config = dict(
    n_head=3,
    head_dim=96,
    beta1=0.95,
    lr_head=0.00839,
    warmup_steps=200,
    batch_tokens=32768,
    dataset='wikipedia_en',
)
MLP neurons of a small language model. Each row is named by its layer, matrix (up: input weights) and neuron, and shows model dimensions 32-127. Each number is 128 + 32 x the weight over its row's rms, rounded and kept within 0 to 255. Numbers have three digits each.
Before each neuron's rows, "fires in" lists the words (lower case) most often at its 100 highest values on Wikipedia text that the model never trained on. A number after a token or word is its count.

fires in: "had" 15, "lost" 11, "those" 8, "led" 7, "third" 5, "withdrew" 5
L3.up54:121156114122138158113190146146184072136083129110129190095130117141157186144114111160112082155149152137109101137113101136192173096102147103086091094209138197139129036116104187151141138164157135161159137127112099112169101128144132123112134083145127138158168143114124092113123041106148140128

fires in: "no" 23, "established" 12, "length" 9, "ecuador" 5, "establishment" 4
L8.up42:141108142128098060119075110151158109071149144144082134120115103122120160169164219126113103129108126112203066142118161175167077129117081114112135152074153159166151092111138111090137150103162111069166168135109146162144138142143127149133102142116078134119135166144178154088071030165112148159

fires in: "east" 25, "north" 10, "supporters" 8, "northeast" 7, "past" 5, "eastern" 4
L2.up737:092157169100147144136108151133151130125123112142160116086136092149109149195070145084081158121134059112153072132183143066150123079139180085108143206130065100122157183157088108107153170157086149097126154156132126146124127098157148095117118126190127156148161178193079150163132083149078145166

fires in: "as" 21, "s" 17, "sram" 10, "r" 7, "scarritt" 4
L2.up60:094135158136168150121157099090090117124148115116156133088147081123096165175103079159139117158074130117142114145104124105145150134159168154154113112058115096107139100110153133092158148146176106117115133058112099072130168117150216136169140152066158155133140106110157160140134155182175215083

fires in: "you" 18, "even" 10, "son" 9, "marriage" 8, "married" 7, "their" 5
L3.up707:142120179084113158129119131199128091101140192153125132142149113087110083139160123078174133161104175131153087164112118131140150133190172147094133093059104126081107137111175159127121133155112130129071156189079115136065142162097129120131167133086082125183140143121151131075067162144078102128

fires in: "station" 19, "land" 12, "addition" 8, "location" 7, "latest" 4
L3.up594:170125085078071123036123138132159122162063129153116110089077147105148110123118108114131173152140136140080143078151142133130125114070158089149117104140176135125115101128190122105171167097212134128101190128134121107159089107126099151168110176101133147107085159123133111073215117112207171114

fires in: "no" 35, "must" 11, "ottawa" 5, "otto" 4
L3.up270:084062133127113195087099098103160072077082187156117171086149142131095127195146154054144122115114164161140154108145140125115149140124148120145091147124137067146071067091107148194106137123097152062168129056142162140095129102126194126201091116109163211110092110139141172131109145052115107032

fires in: "these" 21, "this" 20, "addition" 8, "such" 7
L3.up453:109155111133181066121110123131099159118117084072201076176084075140094086127125087109138179151152132142106057087157081085170134125117136162165163176157151186140117126114181112163169123143179164069182098088167087108130104144123135085136127092101135195172155133089165154064056147080110154143

fires in: "de" 30, "musical" 6, "muslim" 6, "deaf" 5, "husband" 4
L2.up360:128115107098129076131179118126085092107124176153110142114092097112101164103138162054155118182196152117101162206140125080130111080116083135070152080170122109164159128126060119152134092074169117169134135110120120105154121161164156155153126119170114077163146160158110133122067136116143165078